Weights of a small GPT-style language model, trained from scratch on English Wikipedia: 9.44M parameters, 381M tokens.
MLP neurons of a small language model. Each row is named by its layer, matrix (gate and up: input weights; down: output weights) and neuron, and shows model dimensions 80-175. Each number is 500 + 25 x the weight over its row's rms, rounded and kept within 0 to 999. Numbers have three digits each. A neuron's up and down rows have the sign that makes its largest values positive.
After each neuron's rows, "fires after" lists the tokens most often just before its 100 highest values on Wikipedia text that the model never trained on; "fires on" lists the tokens most often at its 100 highest values on Wikipedia text that the model never trained on.

L2.gate308:451494494483501469439532472544446526510494514523495466473463482511493551508545511483448457480500535475479477500475455517507491465508495484521481523457489533507502518502510492465493500517488523509495546510468439521506492515488486524500495493518471514488494493490536474502489457537482507511
L2.up308:556474477513490472497528493535497522476503522494478520506507475492505440498510461504538500493501479471509545500486487432506446476516495484535503459513492496464519517498476510485473481473533491443469491480508503511511471493471499466540545543497542528477562524479524502519470465520474517507
L2.down308:448512513530516449492531453517463522497457511479506521466504515511497497463514503493465478500481511474509496468538517499505527484486504495511464518502482515541483473497463487491475516468510494513533553509501507514478486506529492483597521471518521528488509476509512540477486452519562501528
fires after: " (", " ", "==", "(", "-", " \""
fires on: "t", "0", "th", "s", "Early"

L9.gate411:465457504562466506507477510550461504492514529508537494485482503479482435492470528511546502496460544482503530483493508445532535516445480497490518507475520493509497525534508505498560501510495479512467473436509486489510495505500530506491484457489506530517492538532502466437543540521493503494
L9.up411:481533512514459462498457532512532502486542498467520487520486537488499459488521484490514488493491509544497505509456524489465515510495528479493518479460478476502522488552460519512456479510506523472524501486513515476519533496426476503481448544503450535482514542485447499477531445488500533548
L9.down411:524496504494502511503458503523499559456483502470488513501517510515498484465499554486529505493477477489513526526495520545511477524485525525499496525491505492506499537484495488535506517512530475494484519482478452468506483511463549526493482556491503527495496532495520456454567482530513486544
fires after: "\n", "-", " there"
fires on: "\n", "===", " were", " By", ",", "="

L12.gate299:458538516495487542537518496505505463483510490469480492474523537498489480470519481500523515497474537483452511502480514482541517527494499486528540497524538472509494493524488516473495529483518515503500494496513531506528467514462500490484496445489463504502552527486484519533498516441495516544
L12.up299:460512523467481482490486567501525488490560516501522504529494526516473474494509495487513455501493516539464517530507501542508503512494529501503538513532495488499491510489453422507524466481495480511484534504492520483501480515510506498480492487502513516519518484484561506490540488457490553468
L12.down299:476525528495506507445491486496516475481481487472516510476481509514463492515546471443525517521488522499487466493468480477521540482509529468545539457531473455509469496513520521492511467504489509509501449521516487529507473541486503496474515512476500509491506484497487505533482453504478507516
fires after: "\n"
fires on: "==", "-", " (", "==="

L12.gate369:489491475532481529543440512532480485532477555483537532535478497486489468467510466508535472497482524476510507489489449493503500479509525447487514509521488545491524543476459531501502525504443538505509484512527515494532515539502504548492474523477530519481548494549526542499517510490495520499
L12.up369:491497496485480505492494559504506525497533530545473512538467499500462484509452508490527486497526479492571463501531524518501506521455503488492492497500521473512476428484473529527461514487488555503475513481469477500467530491494535574501467534455513512523495528509501474491488495499459508519
L12.down369:543487534523522472463511499500506456485493483491494468503521527463506480477514539531500488518493466510499508495491505504514519504527472529475464525509511505489545502509542511509491491578506531489452520500499486502505500474491496529518476476502522443481509472513515487486489478504484469500
fires after: "\n", " ", "www", " D", "d"
fires on: "\n", "'", ".", " Con"

L10.gate214:518492483543511553475470478537516502516501484500563458525525453488523501443485493516508474542509515515509531493470479472522473509454535503506518543450519524538542496524464473517529528516488500493514475526523508493541509481484520518460496504464493527540473517491487503474505493465502533508
L10.up214:527486507420523469464488510484496468493541476502488471501510496534497532483496463532511478495475497453550505495490510533495505547465459486495523486499500521491501500510478454497493491502535497538518506482505534517493532491441489510487447509524495525517477491533494471495455496504482481519
L10.down214:510450461508501555506508519499439474509492486486525499516509521486516501518489484499507507527456511475530491531490483532544494523497507529519493513529483505513513480535462484487466453422487511512535475505496487493490507517500501492496504442487466499505492514461500529498463471490482475529
fires after: " "
fires on: "al", " ex", "com", "es", "im", "ed"

L10.gate180:442582538506471506513446515485517465516529514466494482505531518521476421473506509518582467502474554497511525467490476451529517506515492476503474469495513519528542492539517491472546473512464527503492477489487500490518440514547511468485506472493522544516499508534553493478480509485461529497
L10.up180:469539474465458505524471534483519515499480505502492463518508477513483507490523514548563448519463497479499526511459487457521478539531501515517497521507524528537522496502461446514502471517488497489483474518522488500500482517499493525464483543498486521497477477529553494463477509509444503507
L10.down180:504533486511519509490517524473468485491537524499484510481510502488502501493508481527526449484491521499513484497499509487539458507519514518499493504515483511509486485504498468496520482550512529486505535488509497517526487520540492501484496501525498522493479454512527504492520493503502504513
fires after: "\n", "s"
fires on: "\n", ".", "==", ")."

L2.gate232:503544509476495479500499517514510478508515499507502500538503482525488549491477487485474486469485536468496540489469527487522514485520458488520485528461517521522502569471485465482506504514465544506497515479511490510523497508502495485459487471485502495534504487549464517503489488519510574499
L2.up232:524528490485483472477490511471508495525521512494571495436538474491494498488495467503529494506496506473513547570447479503480510514503510495497483486486494495465457551501502511504474526497547523546519514491569453529509528488527472481522478506531517476481543521527513536516526452504511477522
L2.down232:496528503524529499468447476482504526513568479471551503453499488499519502490519488505513493518505512479515490530491478560485460524497474513509493463511480481500526528480507486453520538479517535536524515525519541555485517506522497462519459435505453495490473499492505527552510499504481492503
fires after: "\n", " (", " \"", "-", "/", "=="
fires on: "A", "a", " a"

L10.gate160:512540511492492508455503505505464477483474517497493533541486508499501467512486542512530522468475530445507527527482518476478506494486460496520521507474518481501484491556481529472471508462481491534431493476493481484543496486478555537515512538509474515528504495489492487510513478508450498549
L10.up160:547525513534514533489538488540506499498496492474533475489532529483487514510487491489487512497499529512501468468476453482544506508536522523498527483508443460498455516547502520491502502496438508497531497498541479496501460491487471442507514503498488482486527528487485557567506496497465485559
L10.down160:460474504509476504472483473462529496502471500467500518489472512511509502495491487561482555513488510474509514486537481530512484489495533501489501496553486531507450507448526499499494493495505528492536559512531495475465484496481504535534504505507517529534484545515519447421499510517549513500
fires after: "\n", " is", " mi", "DST", ",", "-"
fires on: "\n", " a", ")", "-", " were", "):"

L10.gate22:523521498523483506516454487519499465491467528509470530476495471510516467501535490455551454518512477524454519526509464484503492461486492523501482493499534476514483501540525467490463481528497509417507472504476521437512496481517475489521524463523503499507530528515506491462507528486497508534
L10.up22:533524484501463476523479471508524553471479474530519498543481465488497514501500536476518509498490536543521507451474484520461479456472508500525501477442488495459548471508506559511511504519503500505496477501476490501480488481507544503488496515517512512492458489491529502477507481466483534491
L10.down22:497510522483502446493477485489504491437480517496507526483496507504519525469505511515493513513470520526463499463517464476504510528517507508518502492492487503511489554464490513507487546498477546503507498479498514504506451521490526515522506535509499523516524492492537522492534523469555485448
fires after: " ", "^{", " +", " −", " the"
fires on: "2", " Hu", "1", "4", "3"

L10.gate172:478482508490481485529472448516481498472488523478513467496502526532454517491490537547542474467489490493486498491527489500440537506450499474512499483528501523499499514514493483475525479480492490521440479512502510492500439494487497496524503470524497536502475515564507470502538544488467554497
L10.up172:504515496479469481550464516514465524505472521461524453533521489512510505446490501507513431515460487475517487530499494487521495482477502474519519463495503468530483463520496498508544515484488471555498497467459512485508551521493488482493476513510490533523486530513523479478560473541458563500
L10.down172:509519520540513500477470497511509528502513519507533498489492490461504472509525514523497499519482440502508485470512481471506493520507547498501505504500483512511533522529488494464522516544486481514498463485448437495488511431512552465486458486526505513507511537511531482405476502472495518480
fires after: "\n", "-", " ", " the", " |"
fires on: "\n", "==", " By"

L9.gate348:495551508460460485488506517515474475525486508502509490505501490509450508496491511461551494464491575457501480532470513500494521458499489452526530511517490516516477523514501468528557511487477551523468520471513514481484486500489521495501458494497516506497532470507527504518486505522503488537
L9.up348:481533475542526471440511476488489508472519476516500504490526524462482528507510470474514472484470506485491475507494484482528513467494520488480500490504488511469502543554551534509486486497455477458475534537494527478515481505470533505481500466485532511498469455498498517529504512457535502534
L9.down348:494522526462525502556512478494532529498502472494501521504483557458548532479465482524499495540532484477467505507512525530495479495499535526512474494514493507522544498487465487462420462549470444495514494503501504486528490549491502521531527533520488488491469502480505483498525480498490489477
fires after: " |", "-", " ", "/", "5"
fires on: " +", " •", " −", ",", "km", ":"

L9.gate39:515508519482528512493516510509445526478479517471506470523540460504527487479482513508524507488476537492517486480478533511499494543529517501549524545512498511519500552480420457506520470468499512520520479518556526489562482513472513458529488517516507557472502503495497490478532495521470528517
L9.up39:505503537520504525465484549531494507518520528489479507539551476466511511432462507510508514534490543476510452482498509468516452497497508513514513506497477489513476493470500506550547496520521460483550522493490545482546504526556525463485476489520510510473537468540533501521543446510517500521
L9.down39:417490509498539463526478470493472514526506517515514503510487508514506504493547498504522513507533482480490517503488491486504517505503514471560530500489493471529529477495501528467491490469460476520482492563519447510452487472519527535511479482506500494474518493472538487514499503526543514491
fires after: " was", " is", " ", "\n", " been"
fires on: " the", " a", " an", "s", "|", " elected"

L6.gate62:507538475459507522517499520502506485493473505482523488467459501551498502479494517508508477474496500479471497484499461524498541494483476495494528486540521510495495509478519502521480500494483525529505479489513471506533476488503511521467530485491506515489452462505487520534480503467505510491
L6.up62:484514510498511521499491533517503498496466515483524501472472496501522532496468486557483464511534467516522438465517464504543500487482499491481491508507488472538507478506523523526470529482508486513529513538514479521505462521521502535472505470464509475508451512498467523559477456487513499548
L6.down62:514513506459497499527498520463517537483498501512526549571516497491500516474490515524483482559461478519497498506524471480542503485527529498462474488506527445504492494481506481485518565444528511537521509535504506489472480513494502493506509493501543479474499502477467519510473492481494465521
fires after: "\n", "-", "uk"
fires on: "-", ".", "de", "\n", "sur"

L12.gate166:511559508511468479485495522507478509505485486536510514514498528514529486435488526491540488541448520471469503539466499477494520475496502503504526512527482439501463505496508495552504498496473529487514499454513513500499481523479509518469487504507540534526535522522465501524511507477530533511
L12.up166:543535506472525499475515496509500490517496486524500471498519518508506517471484506474524504508501494503493537548501489482465511525484492503495492496506501460453481494537506487534472535519474517504527484480506544504482491523480482526456462508488504506459540494461425498551524475437528531542
L12.down166:506489477458485538525465508511509496474493469460466522499471504508494499500502483558498473499486499489531525513504523516532468505509476503521505488532525496494530486470524480483488504578512484484557485527509457518499499531501487488467522520467503467475435502485506507511476445472490480522
fires after: "\n", ")", "1"
fires on: "-", "\n", "=="

L10.gate212:492524517468507516520479516484509485517484519501499459446461535517471465500508537488517525498480489501492521493481485471448490517491461485507518539461507477505430519530473503523526495501479500544515500533555501485533468467488542501518483484484471497479545498522511514518514508480485490498
L10.up212:496530480528502448470487510525481455478476462477479490493516541488509529491489465451495510488521502493482516491496534481491516533524503480502498506523505441521468513533485485530462509503467453526524514483526520489501502478500530489475513513502511532519547473515468497538509466486512485520
L10.down212:504526503465473523513500503477497523534524486514533544503521509501478500478518486566484499502482525516466489519509488542484476494512531545474470499478472477484527508517518518399463485484487482469514491479523463480483499479507481493517499518463487504480489517456521491515490482511483517484
fires after: ",", " is", "),"
fires on: " a", ":", " an", " the", " was", " of"

L6.gate155:482531458424480521462497507542474496507493525506487509514523515509478490483492580489515473457487550506518510521496496490491516480496503446526491525472503547515501529513515499514533480482469511499466503489471520461531484484509518496495492510486516550548528480511488527507500495479495541496
L6.up155:474500429476486519483507517518507467525459483529499528512468497485488503503494499538491466515536459517507523495515494532527500488492467476511466523487513559503520509510510499525491497494466493510482487497461519505504519495476488516498503503475505469504498503539476487494493496487534505484
L6.down155:467462512519534492520504493520501513519505494533507510490504477488497505516500488555518456506498465519485492477509480518544442503505490502478498551474481551513525476443515517511517549530487525509495476503475518519496520556507474521504491445482501499483451510479472508516486477483503481499
fires after: " ", "d", " D", "ca", "-", " L"
fires on: " Pa", "ma", "pa", "'", "ha", "á"

L13.gate183:488553482491479526467497491500513561520491522497499481455497476517489489501505520488486500518485507494510461533485474475532494483457487504505482530464468530464514482526544516486522524499484482461525502443518478490528494522497512553518519491516503473530494508541540540499509526505471521522
L13.up183:499488461456483465519507506524534489540531537537490467463496497487509492489494529448488471496505495483462507484472513462505506492455498558486482517490494549493461450499523527462530478473522468476541508484490476489521539513517518526520502531496500485498513540498530514508487492500494502497
L13.down183:501484531501505493488486478503486489477482495474497498550492457449516530501497483530524516495507489521504508499513512540479483539518503501515510514497510502482519563474497488509477530490479520523453503545512529506506494490493501469525479507474522532493493514501475509500531466514508495502
fires after: " ", " |"
fires on: "2", "1", "3", " ", ","

L5.gate226:482522480477465495469520501554462489505506517471503470476511519516466478497485513486513484461529554493504488483512510461547492501468493439524514532487519507525493501475510496503514505504490505488483475495514471505549500516527495534491470490481502511548550494472449552500510482501534544527
L5.up226:448503552526514545518480527527510480541490502471523542503418464486503508511494491533525512490511505500502467487514468504519513446482479502487470486516554534515532500499517507487511474504499529491504524494508508488468545501514457542496525507499458473551528517491475509522479480485504507476
L5.down226:503530487476506472463539493516518522483482519510525470510549499488460488478486515485492493517489530493508510542485505488508500499497483493485487558467507502484507490470524545513512480566465499487465519514511480491527505497507518547481479473534522490474538502503479512521477509505484525501
fires after: " ", "d", "www", " (", " the"
fires on: "'", " \"", ".", "me", "\""

L12.gate353:503513504460468530512464470508491479481482509470471451549507505505458501445460511516506485489511526516504488487467495503498526513503464500512515555513533507502485496519502484514498520516473485512507476545561540520507492495459523522467482521456489527491497513490504489444552483489516519490
L12.up353:462525471500532511481504497474488495482471502498482492507517510486489522453481494558475490530522491480520493529512494514506489480524508445493510502530509516473441474533504490484444539504449518520517505531528518531524491499497495487463544542468513558509492521499498468450536490474547495524
L12.down353:483500498526512509500472546473488497493530529537532503546535505450499511501495502525485482516504487530485469546530475492499544525502493514501497481528476475522445478517484466515496539542495515505515529528458471548519492518521501514489496504517535536459509512546533442562486511475448463539
fires after: "\n"
fires on: "\n", " |", "-"

L10.gate92:478519533539432527487480488539489496539490510487495459504502522496481500491502544494526517463467524458514515492444477538501509473506482486507478499482530475558516525506503488481536493484504505534484477500496514454559523494498526472513502478501476536538503508515476502453520483498455458497
L10.up92:442507498496494483462513521517483504497470470501510490524491532491490481520465517520512516499526507485505514486473549490496474483504467457547497541504502488506483494477457463512516519519517487531503513464469513486546508450440527476464489503484524509519516547510501484512507475529492464481
L10.down92:494506506531488469487507489498537518483485435515458504518522487488505537502523478499481557515505531474525507470512525517525487471526457471520491493512516525491496448501501519506530463516527482509511473514478494521499501488486512500474524524488524469512481501506509565539489494468487451518
fires after: " ", " \"", "s", ",", " (", "/"
fires on: "s", " that", "i", " which"

L9.gate193:494517521495497487540463544517470452516509495501495534491492539489514494509518528498549504512490497477477493491514524520455485478524491492473533500474466514470474503516487496522485458449471469478479493531516549482521482491488586492554531530545548523486491493473516531502574511507445481504
L9.up193:508498493549514473524474523552504453500474540464470482493516475491504508476502486526505446480505497486494491503513481481518474496485492499513509491517448483478455486515537538514481523474462512532485520451559510491516480482516503493514509491539514473474499480507495499523508494471504479500
L9.down193:513482556458506526490511499500507532513512434511506525479496497499484506494454487507511506539524514496499511513480519489513489513544524514511490528489504497496498540472495473469483474469459526502480515470496510531560535535464505530444514467478475467489499518481516504472451478501478461473
fires after: ",", ".", "DST"
fires on: " he", " He", "on", ",", " It", "):"

L3.gate106:491518522467517452508546535509508469490569498504549510444497498504493504526495526474482467450527470450461515483487489510519513539530496500516494504441495545479482580495527527490477529502496557491509447505518499517526497516487512485514503474483455531530499503469518518550496509517489523500
L3.up106:468485481464513525520564534540515468462546492516508521525467526525506510512533503519510511481522515529506488523496524478541511474545466542470523483500523467495528520513533502526483488498531473479507558470531490484520494529494503528490507472490523472486535500471457511510507453485528514498
L3.down106:480543514522505551500505464492535499457488508479559509506478503494486498491501473507545480494497502477451496496527504494479523502522479505544502514510492548541480515520506524509512511542480551492480533539475532516499504470518494534487450495506437506523521499520519509525453502483454481551
fires after: "8", "1", "7", "ram", "6", " R"
fires on: "7", "al", "4", "6", "8", "5"

L3.gate338:468528510464475501498526553523473498532463488522492525516517523558460478453508513522479476424524518501495515514515491488521517481493500492502518528494521503515512522518501511492532500502443549497460524423498504503523514504526518553492490513482490507504512461529498540495476477420515512484
L3.up338:512493547488526465472542537498478496489475507531488535495496514496444464483514449505454522456530502505548503479529534480543474475489514511493510508501514516456510482520543538498511507531470533522464525465482521516494526516539499549514470500508540480495519493488508460519468475443543481529
L3.down338:499499507482498493536548489509518487453490506488482519493504543502491496447477482524468475520480494539507480490551531484501510501497501468481527513557484487502487503500517505521499527510496538496461522520478522558431539507488509474448516518513512497490500505473506462522489484505585486536
fires after: " ", " |"
fires on: "'", " +", " to", "ă", "–", "-"

L10.gate245:509503529503524500539500525500495487465517517523493504478507490533519537503529504486519501491503516505520573564488520481516530522515475499534486465480507495494471533476456451500547448493510522485516458539483496502485466494508447506554500527497467493528489488509529501471518506517503495453
L10.up245:484520537476459492505504485488493493483520508531460502493503543514481473512518486481476567489520507490545489478487511495466468490548478476513505520494483499511487498485527511515531511461502521500529490519495482519518462502514480520489503460475456495500499431512501511513533537495515526519
L10.down245:519509464490510449513536476481504529493532533518494524508467522481514443520501460463480479470493488478516525494492492475459550525483547456469507520485530505493478534472490531522467515482492479496511501489502474487534501508484489495489500506538490535511507470524491539519544515510494465497
fires after: " ", "."
fires on: "5", "2", "4", "3", "7", "8"

L12.gate14:481499544480488489523534485521475479552511497509521486498517484511517495480510472521480511501482507485515470469421459513470522500452471471495502469524505494479493544472465474497549509479467532472494498473528494513440534506504511515510497468485504505491512517493496464480537524490474469501
L12.up14:519524526508510495501481469493476477490500532480518441514525492462516467462517525513499500516491482507470494490525536473479446492486569478479543491518518503473543482496499482503464503509520533486517546502589475496499500511512512542488513526505514514481525491513508463504571489516452473437
L12.down14:532534483464492515519508465476482472491471505584467530500470489542480543456473454498561526459493515512482514513520504519512498514495510535509491512489518503467488501529480436453501484554459524479498488489483520501513535520469492503525482465471478501504464500492485514491496535477467507494
fires after: "\n"
fires on: "==", "day", "on", "\n"

L3.gate29:487488529459544486556504502511502539513528531531490509484503458524465510536500538456452517487557531490486517456459507491481497459486485466511517528473511473495491509514534514515459492490528505468505491501498494503538480505520509451481487498438430484514572494507496480463513504506490476480
L3.up29:515558532485460524477475511506522542539547528455518516504529539481485465508500501479486516512513484533471501513516472514492470449533465493477495476530505461529512545511478546500545480512466496514558501471520493497517488514495466481474461502469496506469510488499517490506539504538494488507
L3.down29:467535475500487462510545523495523502508552501541530499519495503491509489480514500482517539478486509493501523519490471454484506494516509479482512487529502505503505514502486520521505511477510507496507525520467526506529498483488456494495500500500483457511446485509527503486528504511475510504
fires after: "9", "1", "7", "6", "8"
fires on: "1", "be", "la"

L12.gate60:496498526475533486498477516532502506535501510473470501531492513515449521466482520503521491472476506478511492519487535499522504514509503492534498485513532529467533477524498522485497492497466489449447454481478540485562458450506536525497530528477499572495483502490499507518445491505473501493
L12.up60:492492475459502494538534490484520487491493514527447496504471416529439514514488509456489532493515518512515525473520522508487507481539487529546501523483465513494520494493539548528517481515532497492570457499541507498527464488465549531468505505506499467511522498535536483492533485503519493496
L12.down60:541494477505538508534492491478495501562498497531510453492481513499484491501479520515536493516547491506517451479498511504480537481447485523513489484497489506501500489498543510466511497499514490539534528488445462458536514541469498484480538450520500443473495495522502531521497460463506525509
fires after: "-", " one", " in", "Population", " ("
fires on: " of", " (", " the", " Website", "2", " "

L3.gate77:524471444493477530492510531506511508500481503497524504480534479515509526484459518494496501459484469526516512509499511467506504458480497467496489500489499497479498505529520481495477486492526531481514429487454516473530474527520518524500484545492481540543496472451515516525470478476471496531
L3.up77:489480503513507479520483486482514502515487500493529482540488529542494512476529529502534527530483490473518474525509502489520546439517517491534525506508547486489524479483515497532504476466537511526510494476497586524509502454501472505508448504506503521491475527483536528477562512467450488489
L3.down77:524478472483485481477550516530473517504516465542514505503485527507501511541537488492529515472465479427534477466479478523517472486493481481491495498479490522483520450514497518545508491554499481528507512523479492566520477551475509522519483523499488471521479472488494511534516503491430469540
fires after: " ", " the", "mi"
fires on: "e", " same", "i"

L9.gate302:504507493484514501540518494548467455510512523481497500526490488556480511503517472513547492482530502460473521540511449480506513509520491474552473532498501450482491476518524524510487511507466499516521493542516544503492478526492524535477558482478463500515513469461488520559527520527456500528
L9.up302:508489515535504506454519502557478528495490530496527549515524466544513544519494469487510496491561510504490484519476503515452507529523469467498470510499480487487537476482502482496471470502502471453459538463531473490473454480472461464523464477500496518535503464510509543490514508484466470481
L9.down302:521501510513504495472498516500480485500525488513519485440511458528503475504494540508462517520484540525466523466488477535520490488500465561498495503495497490471515471483503523529506468522506507552506505465484498521476495504503502490494516478489491500492527521499542544475452522517484516538
fires after: " =", "\n", " /", "0"
fires on: "\n", " ("

L3.gate376:523498465537516462507490488520514482526487495453515483484525482521498510470500501562444456506499471494483525486477491471524515483491537498472524536515516520526509537534477515484478481499523528480512492518495531488523475494497465537517486501525474612526504498479516551526514509480516522501
L3.up376:516483446526502476523518467517531485519508492497538480512488534506520476525464491513501530516513475461475481496480513499492462491523479501479480480466487540469514487484536521497496471480516479496504438550536455486487476494506518507475497492524456502490525514450527491503468461507474484523
L3.down376:515529487550490473500475476512514462466512509483488480541525514516532457450511500496494490512492463528493507479467486448484488513490497481503481483534461500509508529471526520486498482500466478499480455501504491502484476501485497533511504494511462524509481506458510468487527478516548506501
fires after: "s", " the", " found", " air", "ris"
fires on: "ing", " early", " late", "ale", "ed", "te"

L6.gate215:502507532512525529477499490526514463501516526502475494475505488547498469508504523500502517474506517532471484460445484478468529510488476541489509523451502540511477523493536511527484480492489514494499500490565487492518482494485493553498490448521510515554481467473497491498532491502506510467
L6.up215:506521497543553501471501483515511463479493499521505515502495470539487531516515504515503536495520482519521468504475506511529497491478503509484458519450519543455497494455506515530520504499524484502490530490516484533482506510467524564463482452543518524568457501452516473494527457506521517469
L6.down215:504488560475534504524477505474494510532448505517488479548511514467520535492486504483479498472512493507486509544532533494523491507450500456498469464537478469502525485484505466532532522442528492500456515508511502525467501503536518544502525536468527509466488502522481472483481491526500518496
fires after: " the", "9", "8", "di"
fires on: "7", " University", "s", "8", " former"

L3.gate18:509533463508475509541476565522521484516532480478543500498514486514485482508553520531504452502509505503510515458520466519483518501521558542550536494479465494530491506483467523476553497486511533464524528519489473495503489503518479498493490470501499526522490510516548547525509549522452511476
L3.up18:534481512491465494481470492508478564495491479478502489464509520499481468511487563520454547473487518489524490478535485551493482490464499525473511496476519483536512508523522512497496504487481468492492519547487437496501521501485520521463480500477500512525485536441504488518487504558529470501
L3.down18:484520524523472493508504475473480524479516495507509514453524466520516468495536506470505518531490482530481501504509512490503502497495493487497503482493512521491450488519468509504496497464465484475566507521477470553505494538492485481488463491468490525482506507451510523482496492487507499512
fires after: " S", "S", " D", " R", "L", " T"
fires on: "F", "CH", "V", "O", "C", "."

L9.gate239:449501534507487538491478484496444437540519509478483516486495475517491459508499527449502495468498535455525511514524515541527508492510488506518518509516528535521524520481468497517492487469537489483480493500527529478548482504533518555536511468498510491495477505475490540495546500519513503528
L9.up239:497502479451505512476485527508505533531557461494526497511536506519485471472504525467475477505461506474499471509510476490505511511519554469520499509487485507509484525518466514500520509511523483465526502468502474505519493502516510489551532535534511509524498502492453502477460525484491544532
L9.down239:490498474498530466526497543479472484503535480535462445536500505522489538492498537505483498535486470480480495478504472501501503504451509485503471482473509492517501512499506531519532446473520513544471478517500451527460486511462489490520488523527514476503514552485477541510496453547506523481
fires after: " ", " Party"
fires on: " |", " as", " from", " of", "st"

L2.gate353:529514491520507479517499513531460490507475523498498516477528476517494530514515548544516483447525541495524529524518534448482524498503494520523495507551537489509500496479457508501532456521499487519478503471499459479535494482531492493492486521475505541515504486535506546483507517501503498478
L2.up353:573496508546518447500513489522489452463439515500491543468494505468521557516507484554496493494539459532569523533542516438502497516516510527495472491545501482509509491441458543513533476484483498546482532444523510505480517502538498476516458501514499485504478490517459493502505495518536494527
L2.down353:539494485512468500495509522503505470512522479521460505512503505474522524500495476501485492509504470507525487575476478530545510497485499504461514487516464513490511495514476511479503542561490489558533474515511525493471522487533518507511483496517512488486506524452472492519495511481515493521
fires after: "\n", ".", " (", "-", "www"
fires on: " For", "For", " Un", "per", "An", "To"

L3.gate144:467545465482456510519495503479522485532497532471515535499486505550508493529521515529532466479447532433524490474499476553489523489515459514507533518482509534518487487502478529467540505479470523489486514528502447508526505501482536513515510528466525527472545527500538536535522514543457480492
L3.up144:488504467470507500507497481494512527497473459475553502486527457535499497496555528517470490511509532525498490490515483546468491476506518520533512510558484465501481471505476524513500507492500498538514522521487473517484467502504496519485454487523479512497486485502541493478516488520532484461
L3.down144:495521524521516487421497494491499499492493485517526493474503520490487538509510557497489539485511495524499499545521499478512493477513488503473515488503451508523439503467545502460501521466475498517524473530508506539466500498508520498516458453490521543493475504465514490507487557513482504459
fires after: "'", "S", " D", " Qualification", " Board", " S"
fires on: "s", ".", " of", "A", " for", "AR"

L7.gate208:490497506526480531512426508506487496529461517518524519508527525506503521501466540499559522484499536499493522522527513512484496550483499488495511508496532527508480499496486514497526433511531501502490468521478467515499511510516501485476503495462523502505526457514494490419490502493496530491
L7.up208:517479482497500448476476480513508491499488514518468499480503483509488495506483497449490443502538496501492589460492469493480498474465486508488475497508570497483485508494531449524490483510494481473452523507509454505483499465480450481526542491493483494524521487488487518528512518511483502534
L7.down208:491497452512493459553497477479493471541470499499473517479459460475476522501485484495492462488509485489511496542494529521445500485503472503533513559516515500491491470499500531495517532474522465534491516517529525489532487550507542513541495535491557479494450479488499519509515533499431479479
fires after: ".", "1", "4", "3", "8"
fires on: "3", "4", "7", "6", " be", "2"